python train.py --num_key_value_heads=6 --parallel_block=true --init_std_o=0.0 --lr_mult_qkv=0.7 --warmup_steps=327 --final_lr_fraction=0.0 --max_seq_len=512 --doc_mask=false --train_tokens=366700000 --max_steps=3878
MLP neurons of a small language model. Each row is named by its layer, matrix (up: input weights; down: output weights) and neuron, and shows model dimensions 0-191. Each number is 128 + 24 x the weight over its row's rms, rounded and kept within 0 to 255. Numbers have three digits each.
After each neuron's rows, "fires on" lists the tokens most often at its 100 highest values on Wikipedia text that the model never trained on.

L2.up605:099102142162121133147145099121084100178092125100141148102192128109147096139089111116118123129114143097130140108092105161118153163103109131117140120114142154143128219135140127087148111127150136117115100160127134087127143118118162102183114087123122094115157093123141104182114126165115159147106115115114113096159098128110043123125104132149166123139094096136118150147097123141148110121121165137146136128108172108104109132137135135130139166105167138130092114133133137119138107153086079144081139122129118151135139156155135131197106134142111153102116097152087116119115081128131133119
L2.down605:134113124117115162160084140099142148112141107202134144140110144135149142171178110162145176129125091111115142125170138060135127119151150136163111151150120157110144083115106131126129121140113158086100123084141101138115149116161130117131121100097124109151145126145139118130157127139120153132107128120134145124079134148168131118113155151089149146117106112107155092113107135101178107135146064117154128108107074136149116115144110135106109108109113130112068136145118131121096165149119122123157121140090151158123124151091160089116100129139134116146142121132142134154155203126084139129
fires on: " through", "adu", " election", "por", "_", "uman"

L2.up697:125125120135130111128114121116122127128126141142099071121156116122100157073143080128122062110134136147110122135127134145109135148123148115149092103107107094158070128138141134132113100155128120146117114107101152118118148100146092133120177129112126171129170136104128116124152115156098149084110103136165174115108129119137131150155151131139138088153132126098135154070144125115196137091097106144098151131128150127122131128135102157140113106169115080127099118153124143120102140143127129110173101116084113122123127155101136138146129148124133119140150117132135120124141129162117115077
L2.down697:132091166145104138095117162145142098161100136150155181151141088100144110157091105085164177117142118099157133155112144119140121128101148132099131146114121133116179093176159139146122108072137128107121131151145098143129137117115104136152091125140136101121114109123130117146099141110153114174128123136126131138131120098113113127106093101121121124128100146096121109188107150200130110143166192113173116151112107174136149170129154131136134117106141132105192134088141140140109136097165135126083155105121114116149152150100142108103116126095123136121120130152143152114114120130139036165
fires on: "ful", " Cup", " these", "_", "ness"

L2.up30:130136109134133136120168121146118104119119113157125129126159133118137113131127099125117084165120146104115117140127128144146148111123103130107159094121124148113093089106110116159072138094121123142145130129182127118108163137135136139143135130112135124133185154105127119132130134147089125120111148152094086162141144146088202145130148138125125135126163148132131145109150152153106101132139090135128108147158153090118098194103143159168132156104109157155112138172124175121135126070135132118133109150138143131131142120117166122104158136131095150154116144161142128134135133121129121154
L2.down30:157110148156107131174070157129167185176142179117101161096119121096147176146137127119176174120124095146137146128148130129085124168128107153141148153158128108141165119103127171104130123118131123125140077109124093143103101112115129127130126081134101114135064094141123089152111146146118130120089090118149127119114120142107083114159092128124140126176102094123123123148102133150139119117136160113147137105111131181121153090168152124093124114157147129101080146087141097142112133133135124145119140098131127133129162132136101082137119125141139129104169096105116131153105118127170142130
fires on: "ury", "cept", "ove", "vers", "_", "ory"

L2.up33:150111106136130124131161119126092116144090121094155164103199117114145133106122121124126163139122132138109157143134117118142100134113109139107155081115125107123058153111170129102107137175119138134149120169138113150160113140179123098126099113127107083133163147134175129129122127096093106164117161130127150092137131141095102108137121113162110137137115092141130134157148123135113139125154135136133173115111110136108118115135149140118157138144160139115112132154120136123148110115107108177099107139129126122138135110108138116101133133179148171119120150159105135097115126104185153139
L2.down33:131150122092096142123128140082132118098203129162086142169133135120125165189121105157154152102110105114127131093115134117154137107142133097102140127122152143090144119120082106100156109102125126149082113080149119121109127129083121145149152138120119121172080101178106137122141098159145150112083068110121141137162095174113101132140120151104168145100145183141166122103163130128156133144115094078129126118134134134150158156118133121097093106114130144136089124101147129108104178129102136133181146128114135152145163119153137166138096108128133113172141095130149109154155138146117122126
fires on: "ark", " develop", " comple", " success", "ces", " trans"

L2.up178:130124105140141110125166134133119133111140094138104149128153138095138140153139124128118131179111105151111086114137109146110148130087111121122122129132115130134076115114119134101137158118151119125142143149152148126139109142110086127158122131132141082106189093136161149131096151133109081114102149156131094148140126142127174110110155127151118142129134144056121130141125163138147156125164142124145104132166119104135129102096098103141149113117115166155118126153131168115111114124145084115138098138135124133154119117096121109128149137101143153135110123153124142127160134091126160180
L2.down178:146167159115079165144108134159170109119085146109090108123059157122121101132153112146148154112149140152126136173122114096153096134111124108145153103099144120130139141090111109110101087110107145161111157086150083130162157118120127150095148093119109165143112177115115119098129105140123190135141105129135134127123105165124094128137139133065185123099122112142135094110132079162075111105102126139115086098096109173096109124182098122158101140129144099112112110113136125148115146161136118124097113071113151128117165098138140133130127115163102133099140138097134109141089135133117125132
fires on: "ient", "adu", "cept", "_", " David"

L2.up448:155173121114129129110125120090108130108162128123139077098071118131122175097093114129124091137119102169091162168125112100127142138213100146140083097132103130110157088118095097134104148103168136113149131126125138140148140177109130115083119081082094182146165139170140115099124122146130136133128120118093110110107107115133158125116128144162141091135123131153151124124156134148109111123091112137121144107105086150129130129126096142138135093057105131163136135153134121114139118111161100092132142132116131123118112097085146151118139095103117103132135129177153142102090119115095096156
L2.down448:100095159129086133095107110154139116144087155107167164179109165108133115110170094104167145080133156116127112121142124133077112145099168108110155131136145101171100096126163093124131147131124094104106092126148132176131100143152111139145166123153098094107110142142163127138090119108133116147112106130155128136141119104122127090127131109092143112098079087127135091123134115128112137108159142119123104166121139122119135119159146113117145204156111108122087162112117174144120156147109164141116117109113091152115179135151129076119114140134104137118145088096120130168097156104133095134
fires on: " am", "ven", " Award", "view", "_", "ph"

L2.up581:144115126117126141116149137106106165110177132136137114138104116115110156153127153125126087134121129137135152140142117109098152108141144144133118157135147198092130131140105148121092087112115138125117105112191126150138129166071113118105115119086122144132078092138083152121129150137134098150119127114127100098099143139148148158116153131133121118125143181126138119141157133157150137144128128128131118146107114155130148160109091140115151106110135140128141107148120099129123132101108101106131129123139129134124120088089096119072149096133145141124175124093138113118137125094137095125
L2.down581:113122128136171101155121117145147134136094144122132142103092142076141142099126113093126168113089133129100116161096133157139123150153135148140139107107109084159125114153120148152136143155143109140126150162118115130105132123152141123137143098164086117132164186137158091123127130122108139132143127118155101128148153132099108081134134148132119090112092058136126137079134126122142133121142147110118084124153145131118104124163139139136125181143120110104078174126150119115100136102131159139091128138176116133119171153140134121130111144113107094129140127156098134136105177155163156121
fires on: "ven", " —;", "==\n", "_", " Christ"

L2.up784:123148099115136127101108114124068124143118130160110104131095161135123145117114129133124126117071135116104158081131129135147140125103136148137156134115112123155082106131126098173105219131137116162126127137170130126153134103132135121127088143122139117137146150154134135135119098085144108133156116137143146186146136099144174122097143112117124105139115166084145147097143125132061164126173082126128091075128139118121110150102157103132111117123131150126149120110132114152165123108147175158112129160150127114107105127119119108120138135099084096155125123126159113125145137128139104147
L2.down784:158098151128126127133174132161150169166134131107186123098137112143132090132119148121142141105156099127162108126115131138101127145173120112095145145129150093095141128100118150112101066129136155145105145121118111132142103152121129154140157102119159135151077107099123109137086105162115152108071141119134106149148103163085097137190113136157126126156110130162153100166096113147137120133141143123167143182128115101136159127164111147122143093090143141134165147135152154105121137115160122110132177110160127078130153103180125120153115134169161154109112126134163135153102118100108175106
fires on: " San", "raph", "por", "ft", "ine", "ration"

L2.up339:112126147131128144139122091127111117170082103122145116116128107135115099067138129136151135157115152131115092079133141143145098161118114124131157163103134132093106181122119126106119114142088095155124123133096154124114113060121158148124138119148165147137173156124150144153135134132112136127151147118106107095136124111208088107119106115117113162139100146101140152100138135111135100136089155122099111107157162093118113106137164123175148130137106113095158134109143112134135113145146090133149115116124130108124124128096105136076107166124136128126127163129135119091139112142112097102
L2.down339:105121096133105132117166117100120185141183162125127134143156116101111129167129117155151150100146084111106142108105144141105135102147138121162108122180136132098140114136119160129104108108171190088153104153131102117118123130130099091136134158089122088125084113147123104116113096119170112134085095125133099130113167115116128112130099180134155101095129097119122092116145142170107137115146148138147122107114109098133126131139118139117093074117147135141127153148119150130130177098118140118123112148140128138150149104143158118147125130149117143104145141127159088167120139112097158131
fires on: "ade", "ivision", "duced", "iversity", " film", "ilm"

L2.up294:144111154108127121144158128105133162124150141145165083109112103137119159159157097117137124108148115108125154154157129077130120147137143161132141109134126126080120113144104116114112144157088147111155124110099129140174119137150118146099115108047102128109127135094151108106159104110124127126136120147116126134118132123152152132120137137137096151131143147094120096121130102149109190137135108132117192110118081132147143131140092091156123100088115133116143125093138127116130128141123145141119188120129135120117127117095133121152194106152117146129129164151116149128114159144127108122
L2.down294:138179117112144133134099159128112097122118130104066159125140126126115094106102167105115155135093164181122129147140145132159125121126102115114103088128120115156109152106136144145115124151171110153109159131127133116117181126124129097150159150137122134164174166181129110135114115111158147149124126130178150116126128138121139098138118142120129109130109099156122146145128122092112111104098098119123081103139149093085128158164135148136121146140148139107161157153112112126128127134157153121109132127105090118114152139162132124126097138121161096138119138123126119089135124131135202120
fires on: "ublic", "ange", "led", "oint", " educ"

L2.up1440:106149136146110120124080180107112122073128134142122093126074144138122129127142139148123099115125113128115134118119139125147105147107154138112140098122122088078113110134103111169150192100072086140191142115095120142147161091154137136118118106142105093113104149151148153146156100068136136121148121114152137146088138075116140137118126103126127131129101114061124121072125108122121152122151155124132112110125118142154126088140126146141126153137106094130155114078134129145134139117140181130139146150113121103125117152115122139183127127136178100140135128114155152137150151153124123095
L2.down1440:123112139141127163131208106093110130113162090137126086103173104131112113120111096131123169125149140139131105115129132147135181108122120102130127131116140152098103149132132135119111078085150168152081126138111126115100103172112170131134116158088150133135129126123115135136095116142126118126118138116099099136147119141120145136130155113133113087141143146157133154156139127140125127127128141104101157155151130110120112132106084153092123114132150153139157114156144147108117132084138100152109098142195111114134139099187114145102124122135113146089103131133174101187103054070121096126
fires on: " acc", "ix", " back", "ote", " stat"

L2.up1122:118101119129167134138112129137049111133081138156137168140098145107130108175131139120111096141130136127141116116118126135172139092087111128112119134118099117124131150110158125112127111087108114080157131175124118096116134123113153134163141131152090121121183132144120139145132153126139130134115131117116141134127159140098048154126108141133167114126075100122105133141132125142175125094116166136158147143145154101119110098152149122157107131157112111150113149130117139117140130121040108120108146138163118149138126170128144110113120123134153185134122165124130128123142105144141139111
L2.down1122:129120118141078125115098120178160122149162112144129124114145096147135170178142088156127161121113104093153141109134125133073112107160159115138126177147100137107152126119127159160123075168102102130126118095089112112100098163157150097113153129109169122153101109118138126143156143141097149106113105118154124148127124121134124140145170165132089148116159149103163149127112103070124142161109126093080100159091122117135104115074112117138131096150141146129099090089130131095108120134118119153152113151100185136147128104127111138105118120124113141131160171119095128117142125100127091168
fires on: "nam", "|---|\n", " began", "]", "cast", "ms"

L2.up14:146146123096152129108084110127125131106145116148125108105073105152092149104127124125133125078144106109121152148140124096140126151160100157149134152116115092100127112096114124165103149111127128146135159105157135141127135117127152134087111120101118160114126160098105088120130152089132177123127121138138143148120100097136142155138142096153122109128118115132107128082156112135092138119109096134147125114133112133132090114150130110138108097137127123138113125118137118133119104133086119115113174130119137153120110131108144114052136125138141126124174145148152133111147163129122088109
L2.down14:127105098144115166125154121073133113125127119120166140161163144114173140117161111091167149101121174160110123124118130170103104093118134094122109132139149114147145168157106143111128125160104105114123088149084159103121088149144119107170154147111135127131102078119148125141106111167114107102121142145139129133139089104147103127097114145123123135110122178136147141171105135136168124146153154099106126168144137100127163131116122116126103121145146105133143134101114135097135137094135133151162140127168122136137190131181117122125104150117120133133095092125096138148113098150180112125
fires on: "ract", " stand", "amp", "ict", " '", "reat"

L2.up164:118077155124144123127128121100108222105109141138088137135173126100147148162138083112133131120147137119145066100108112147147159109106154123136105155123131117144096114130145118096125136146117157133107115136127118123105114116135121127144139142142101120154099093156123173177114143148094126099124143128109158156140148161072087177124153114133115153105127163143108116136117109152182167119127151132147181098148176120127133133135157095102118115152129135129137092114118135119127126118101138138152165104106142120142136150125115125137121126113101189135146112109120117125159133117127115124
L2.down164:114148137133142148090178121175124075110127124143147112098145108182105183123119155148092105149141101124138160165136131129118130144144125115150180141102124131090182153087159143137152146102141104115120157119087095187095137108121110116116111131101152148112115154077152116102136169117131113118144106121077107070136138144127139131126111138134148114126120097123147133107110125143106114140108120116154077162120144132114168123098119158135141140130121105155148107116125119134128145157114103083116108145106137107129128122113128169130137150161125091143079100136159125116140124177097130100
fires on: "ual", "ower", " support", "ordin", "ause"

L2.up818:123146095111115124136121118138232105116150131149128091140138130149126134112133105135136112121126145124115131116120111110036095096102111125133117091132132101158146091141134128147124096136161135140130150130131125135084139154118117110119153141114133155087119155063156117135125120166115153109121112121125102160157099105084191123129146113145090138119147117131124117106125106138137135124137125111147115135132124124106092146133123091109118136119148137076130135143153124127096141147157135112142106114127130120121134133132125125126117139152116122107131134125142136131149132133117103138
L2.down818:138121160145152162183130149091107093109149138122076158145109128124115095159124127109149139156103121120101120122171097178178106149112134147082139138134106136112123126132131100046131157088078156134115107123090121105145138104127124124139125110121096102150103084158143132100085117150116109130100086144102117129105120127095133141130125111116144150095151146161139127144118116114118103149124152143136177063135155154127168126124120099154134116112111122166087146084147129085107106148176114112127139110154118137102157112115125114114158119068137120152157101125182114140129106128160143110
fires on: "ury", " only", "ense", "—", "bert", " government"

L2.up1200:159120116138136129138118142127081139146120123144162101111133111155107103093193137138097127139084133128161143111153134128125123131102136136116149115118160118145060133113156121100098167188049139196100091131162120123132116067150113145121152090125162156118122143054119146127133116088114145147112117094177176106116136113139122156136127150115136144113129101114132147109128147113099136117152115131127128130128162112141138113132134163159132139146134108050132099125139124127140114148129072151118137136113126118117131153126105148133102124177112083143162126105118116116142132155158106084
L2.down1200:138131089135091127177110114104107175128154164131103128137148129098131126151075118096136160127141151122056130114146115139125127117141129157123133097131145126128155107152051158105142106079162174147076112138133128097121171135088160137121128124094116088147120127161147135102108112132145104141101124129106104172136097150137097121137134167189152129127143141125122137160131115147182132144109174117120160115099110145120108146161118152145091095129154145088115127124159136102119165093154124130120131150181151117111147115145152135125089140132162149139098143140174103194122145105147137164
fires on: "out", "ald", " held", "ablished", " return"

L2.up1261:109170083146107137112080106135141069101113141176138081121106123127140117143156105128131083119115146122130107120112145126144111113109122117151101124100119134107138123109144121146113125118140121134155114117097122121088139091114136131123173132150160134129182149117142122147156143187137193099123144120168140135139129078053141081123125134144133096131094090138109155089148132113184117106043092150123070124148158136116103139127122117131109112167104092120099134151132154127100136115079127104164131137107120143104130147105119126166079133080132104135097101136152123130149135162097115095
L2.down1261:155087147120140151117114137091154177183129148094107137148135126104104129155085116106142146158123110104170113105113136103136113148106137158107119144157122116135162102170122128119151119116123111128112145117119088115166121145151106145182112106137126115131118076105149151138069115138089110121113029143107148121127110151107101161108095096112128154143117150133143114176088149138124144180198135099124143174111123145141151109136122103131186141080157161127129123100137166163131139164140135101131107090122136129126154083116104157095157114129110165157143126120123130141083107100148115166
fires on: "ful", " serv", "vers", " sl", " Army", "by"

L2.up1335:137135103129128129114113117137133142174084130121101104148160113150127112098122163153141150170127155104135109112143127155102100135076129132117157174122147104108152174171146132121160085131109135174117117114127147144093129071096123136140164102177170163122109125097102115146128114103131138103138136111140129058111131105154100105106103108102120179124084154101110149120120156124135109130132135108107093133120150123125118142135136122142141127138174133077123147113130118161109147151184113164118149088078119133130110140144086132160110175146131130129150133087112115125129097145133119117
L2.down1335:117131113112145118145156136086120117123159117172151119140099099109104112180142140130127152114127107126086178131091131127150155138170118128097117125160082135102119075115127168132109092105150134099119148164098108152162140128131106099158098139063134128102126137129155121123119140164111095158104137129105095179159159146100164147154151149146154076148172092111122148088124116124143123135104154140150143086110115121128101135099148116164106092099107121142148133147086145080123139079117133100107147141124201144106138134112177156122137109138132130126078138128182120119121152145132145137
fires on: "aid", "oman", "duced", "ivision", " post", " repl"

L2.up951:114120171156155137138126100099103106120125146124148146115127095126114122147125095131142139152129136121128137161141128133144137128161141136113118143140123185111112176119158096083109105125063156139163105149173127129135114150089155149111141112113159133152167101113100137129176119127124120128115104107115101082115135109053103150115106110121118123089129140089140146148142138171115152118090165137151116135110153133133128136112143094130144103167079119124118098169122132156128112113084072134123124108094129138138118096108099111105110122060124157128138098112130129139144139115140133156
L2.down951:130138080112128124140060145126167130139131160105097120140144164097151097121130127091162115125117127151102130144122158127129112111147104128148111117113102052202122123121137136168138133170187134106146183144079111140129145109161089122159144111135112131109103158118156101132102133114122131135134147134174122136148104154131111117129138154115163117133076083169145061105127116096125108094179128119149086111145139102129128133152163118173118144123155107111112129123132149115140135114133158112165138131099135154130156141109151123148118148151103130120118115110099117160099140124147161140
fires on: "ven", "ute", " State", "ored", "_"

L2.up430:131130098137114129114086082126115175140141133101121136152127134115124132118102113132116151154110116140104110111112128129088112090090117123150089122111138089139111140178135119081113167137157169142090128121094134128106141094139134149165148132141127101108181130170156137162139152179118157089121160133157154071143124096214077079159122131129145134148107093184114151116106154118201139135113145126104167136147153136112122120158116104117132092177142127120124127142139140128128138110165139148153114119103127130132123144127132177123099151132119116127156174110112097111135103152118153112
L2.down430:118110167073165122146174191100116102142068123162129116130134112138107139160141134115182157102118148091127169128112131140185132150167101143088134141144129147118169121114112112109136113123099113150124133111157132156149109156099096082088130126116136170118138115121106112080081117127112153143113076144116146171127147147079128176104116120125128152106117171090148127127126124176085124125103152138199161096110120134133119118109127149135134145078127148102137154115118134129115160177088084119094106140112188145137143110126107130141142118115119104141111096126143147145116161138130137141
fires on: "otes", " use", " ear", " serv", "ours"

L2.up1192:136141096119147135134105085134107167159159129103126097129101096153126105111156079159144137100115157095132123126126128051151193138120155148129109175125123088125119154162092132136138157105103130124149154125162165155127121117126149135141137121173149155124117144133115121145157154155134129117140114115091139188160127115136182176110100084125109126119194147089132138139133103129146107118124164111135120133125113130135104175151152102115137113123133152117138130112135119127077115122075099121139183131090145148132116150132105107072158158127119125118149140127120130136174152108139091141
L2.down1192:115147126125178133156169122137138138108134155096147127135186135153152126093153148103144122110139130212119146145137142197093132080155136069121126123185125111123116172136176116098136143136108168132133103135083160113130118109103140123112108136115127150111128148134125118135090141123154117108111189127143118110126129102168128138141193176104138104133165129150133139118136133101139134109112119136125145126125152100097135113112125115146079107163125089180113114100102133130169114117136133147148113125137129127138137118167148137130104167106136152121132110131104148149122117161152142076
fires on: "ance", "reat", " George"

L2.up63:129144124109137139105129157132128152167159097156125101120115131154121134187125187150148147109110136158154150089159137110112116137110124127150136160128145151123196171130132119150126150119106116142145117108129149176133136101131122126127120155124146175123097137134104132106148109091165157141155105119131147120133126079195149141122118109099107143138108128163119146133138139089071117129111102122102063119119103118137108088123151147121137131108084149130120161092135108137092123144158137097088127121081113117100126108123118113125147153116146077131165137108162144111093130136132127102
L2.down63:153133137137124096085149104124101118151110147103153110167098102120111133134130106104128106115130151116130100166056142145157133122124127120142147115197110094163096105168137115137113116132129124130137124176159110154149088152124134151141150173121145088080142118137180141137109147131093098104098170125142122142114191088086146089151175104153115140146127117138104127106154142133158158119131154135132125122136127084103104160117112100120079126129151126110188132119124143123151126078125105144130111149130158110118130150138120124126158104108149148122086164127090122129101121093121146132
fires on: " ent", "umb", "ependent", " repl", "ague", " Born"

L2.up1365:100120119123126130134137112107165108125118123170138066132123107137138141103136056137107119124109141125128127149110121140141137103081133126123112126153114143103097113064114108088106180135108142150127122124076125124109099141126119143104176106112151160101153155096141136139135128131096151098119104110084135120109130113073191134132113110142076146116119133120143131103140124124181142112076123134117159093130126126124113117132133099148112092121132110080123103141121122109119121148141118117170098136107137123123127146111121125133105122112076141116143168129109133089160128163116067114
L2.down1365:138131100129130141076118154145090122146169154107130195130170133099135168161098119121161140127164120146108134104155142160095127094175143132152154122102131105187137132120119109130146145114145160139125114115117093083116161094098141134128114133155136090169098111154128107160105132136171130155091137140174125108161111145155062140123066152120173092139125091093131146166110137112105130142162120084143142141133148128128156148147147084160116128129128176136077155079155141100121144123116106138118154129148080123152152092150120117152124160139156151135102091119117087135098111115139163125
fires on: "ced", "ames", "ether", "field", " profess", "lands"

L2.up449:105140111124114135103081121128177139110157148161102090146086116161133150091119158146160102109131137129124144126136128140105124141122116114149134154126123111127150090118080131192108172113179128138113130118095145148131139104129120143120140148116136195118137144116137139152124117115139180134139116125150107145128121070110202157115140104138112112136084121142129130106133126100063138129114102118128127112132122140111092104128167107119127136088123140134148159109127114128111129155131185108110108133083126132112110123116126124156156128104146095135153130121162121110122119142130123117
L2.down449:166159118144123116107195126096115085119098138091182117151147130102103099163133107122098147135140156142126132143141122127133095096138148136125120143160123139155118156142134125098119119130106148101121173127150125096094105140120139134143127157137153081111111101117153140119081125142110118096126146123106111119163126125123085109130141114123122157124161121142123114122083158146169085102163155128140113165129089101128158159125103109144113142153152101134155112093128158124132157083190077145129172107151118135141152132151119089117124115115111123115087129112136133161106124111156130152
fires on: "raph", " stand", "ft", "aking"

L2.up576:082111117176154146158154166141044075116109107155142122155131106127131130116139091134141087109145153135130130128138143159164138124135115125093098106117095127116135162081136134130128112138117112120174097157188136111121149137105126106118138130148092096110134121147132148134122139120129113173120131143082133142122142171057146164116106121121154103131101155102119140140159142136145127116133138142165115140125171149138135130144111142146134144129121119156146125160113134115155121102050096094143137157148137130121129115100134104123120098112150155145130140114159118119155125145154113125
L2.down576:157122110135102156105133089159213150109169150116143166120125132098140191115123124130120160120156096138138082134127151129083127120117176161143158154130137122125142109200095162170124127118127138122106130115110140172108077131156114147141155120108121142165104125129142096146164117158122133092110089093163110152155111106133112127139158128107103112113129109145128123112110128101129129144115124102077130173123122108140131115127163082091093082198146092115086117095143129127107142118121118154151131124155148138158130155127112138121124142153073125100153090128116133143142097120101115137
fires on: "ob", "ording", " join", "ms", "ball", " began"

L2.up665:124120058145124102111124130136120120114144179107118159160138142128148132097133132119103126136118155127134131104123110141172107107073139119154107165106113089170139149185128139094133128097142139142082134145151123086112142115102129140162160118172096138116174098088146126161110172168110137102114136120159197103117130151148099122152121133129168107137144144180124143135144113142226136129140112130117141135144182150113117132131108122108138137122191120132069122114126145128125136149141169116155103109137139137139137157151154140149110133168098144120151140119112101114122089156151181138
L2.down665:119093160107139138139099136117144167131068112174169127128142121086134090136133078143148132119113090080127147122137135102132129192155166163116136115140138112122131064123121118101163134156095142140106076107151150171141125145097144113096111122113152126105134133178114097085127122134150146126129100148073134143111132160126097127084126161160145149130103144093165122149105139153135134117119147110157155116127086157113134103122148126132144163113090156127141164148108139116123143151108102118109131125106144117108153101095132099152088134088116113122129129155131146125128150125170079147
fires on: " use", "oun", "ization", " iss", "ours", " addition"

L2.up1269:122129097137130129128150159126074121120144173125136096148068085138156139101143086133134100086154148120153117128152123066157112139103157109125104114111111147129089107165113136141094123163161142108169120121161107133122128085167160119102140108152104155083082110158089165171095143138132160124114115169114178124066151109164191176114101110118098101129148183102134117126119107084114156123109105134141103132119147120129123120156138135138118097074151128119131151122109118102087143112128142157123130135106139117126130121102146080118133110131112141113162137117118109122118121148127127115
L2.down1269:115144110137172098167130082134129162150111129150156138118160158108110158167123163120117164154113133176102145140168122165091125096170150086134132123148104144130135097141107134095175151107120140146126072127130137105107157162080108166139170126105132134152175165146147097134147118130118107123101083119134100118176128121124119111146127150131137156146168051125168163144104137119169124152138126131149144144144141117121120136128134102146125135165132123122111157122141158142142150112115122138130137119129131115171127141143126152120085165152119125131176096118129124135118120070194145137
fires on: " pr", " Christ", "cted", "earch", "ablished"

L2.up769:114139086137144123134107126133139206078147131146158131089154128132107137130171127145114103083142148102142097138167137119210192170124150142123134156129127081124107129091110105121160163145143144166136115107173133119117131138140127140109113132125130140104126114154115116133132120143122143147126108124156146201175137106034139165147135101156099073113122146066167127110142092171099165115108147136139115124102156152153140184132116140108119153161113109124139113126137134136130111100090111119153168148096144123137124146136101085132131097106099112126126107099144131134149130101131105133
L2.down769:160125118103137140105138116095122091099140143128148126141121123158116123057117082104101112157148148179140151141123105134139073137127109124154119115092113121130120103112170129130096144138139145145124109185136134108116165092124152147133109176124118149131134135098128150102128162122122094100141185122139103094066122113200123156104148120136122114151106116159113161172108130084113104152148094107124093123137123140122139085132157110165135127134119074112120158125121121133155104102114166150137052148154089154106149121101124128131112107122137097128080140126120115125113127164087093107
fires on: " during", "ari", "ided", " due", "ternational"

L2.up264:120134148126103113144113076149184155133109132143138103145143112145145105022149138140140105155139131103131122141140148156115122128097105136109114092119106092137099124156083107148103183154142118149094138125100144112123158122117111176126159097151147158129109135081152129156122129150151147105126154162136086151103124123130113110127118127142139140157105122149114122103132132098156097148132138129112117130159131147114115138115161108139122118126149153109151143156137119117121129139168165146092126123110119130130116144108154138126127135097139139133125167125121110123168149138090152095
L2.down264:123131106176201112151117115102137154159114126122127159145087125166124129144139133129139151135145117104097141161107110128069165138152094128089109181128089128118141103124147131124152114139077132074129133145105126125129115158114121150168133111104172112093130141096095105134095120162124148094130067130141115132131148119123148175094157116141113120154188139093166148149098119116104118156139156161122186172123113126117134104155094110147148134102158121129116099112128079197126130135113120087133120125142139110102117123145136137118137146138144160112128113132102134120152168150166081142
fires on: "ri", "ble", "ected", "ization", " Gu"

L2.up944:141079139132117127149125130156106113109103124134136198150172144097120111084112103097121117130144102122122103140139115167124089134152135135121093106136114121189102105112153135061104078149151167133104131110154126112135110156166086144154117135110115124147120112127143097146106178177130114133102121168165169129119118155109106148121158162123146109118124102151120109137115129136174130126104128154127173160129126123124148139108145106100101134168145096143105125145143163110139139108121131153150070114117126120163131122115142122151118098135146148116088133164093124154157118124098155104
L2.down944:134142141130130125114086135124106071111082122149125128145098108142155185151110149157113117142141113130163138169149119098105144146107120099141091151096142158121148154136132127163174164141098138111127137134133132163088151115124155086111123126085144150123163121123152127126151078119101134129177153129098139148104170155149166164088082107117134145092117158096139132114115119110129123150126110135116127116104130181126115103149139105172146168086137150073111114153145091142126097186120136124117137126096127114114121135080112145133170120113139129108151150095121113081132153171126122149
fires on: "cess", " election", "ots", "iginal", " dist", " success"

L2.up1165:131142172127112105102087099139096161081136166156113079137137145155127134152145079128133113122153099109123127122158138153124125139156131134155088125120104092125102128127101135131127128165124114134154126091149120126107149144112107129110139134121140148161158106078138147138116144156142119103132156203133150092099116099101168124108166130166144107152127154117096138087176161129189135125154118141124166121156131118129125164117115105151104099148151146124143154126116152135128133166152157128146159150114161131117127152104132121136151168088143120142161152135137104144160151156114153106
L2.down1165:130119093131197165129139138109158108151105095147185137134135098107119124106079136123140169122143130090089123144106117146107100143104101128067143167161120147110129138109191141095173100122136109111169144138088091199143110108120109163175103149121165144105133121122093116136122113144115150121163115144140174136135102146146147147127081073125099111122147159152124139176089109159135076164111126154136121165105162090118119159166137114160136131103140105119141080092136110152100078108129120088140131113116135097114141139135102112110132133183159135123104130097121135117123113177112085140
fires on: "ee", " these", " same", "urs", "_"

L2.up259:110108116157137139128120131145090128091118169124136164156205132124137128122177101125142126112161119110109130136116123138159150131103136119131120139099124156149148126104150147107124111133099134128161125148159124122131132093101141128151151148148113116156190087097125151134120158174108097133135126121141115092164134140076086162101155121135134111095151145100120144149117151158127146107133149136143140137124181116124126173114141139112136147143133127135095123108114121138133130110080127114135151139129137134148127118123092133158117141061133137140110103120129123129155119114107128137
L2.down259:113137150116124139085148118096165120171177109147144120090107110129113164123093153168125123137100113146146150130151133120144111133152137123130139147125116145091139154098132137150138138131156097072149168133095120158091105107140092122145125128128131159119079141102107124116127212125150147117134115119103107102155095116138136127138121110116114126145141101124128123103102073137143105136130120135125081136137140117141149110158137158143114107114113076141122141120121135137135116121140119141136146126108144108136121179105134122129136097154075117108149138151138139129153161117121106110
fires on: "cept", " Co", " been", "ep", "ordin", "ower"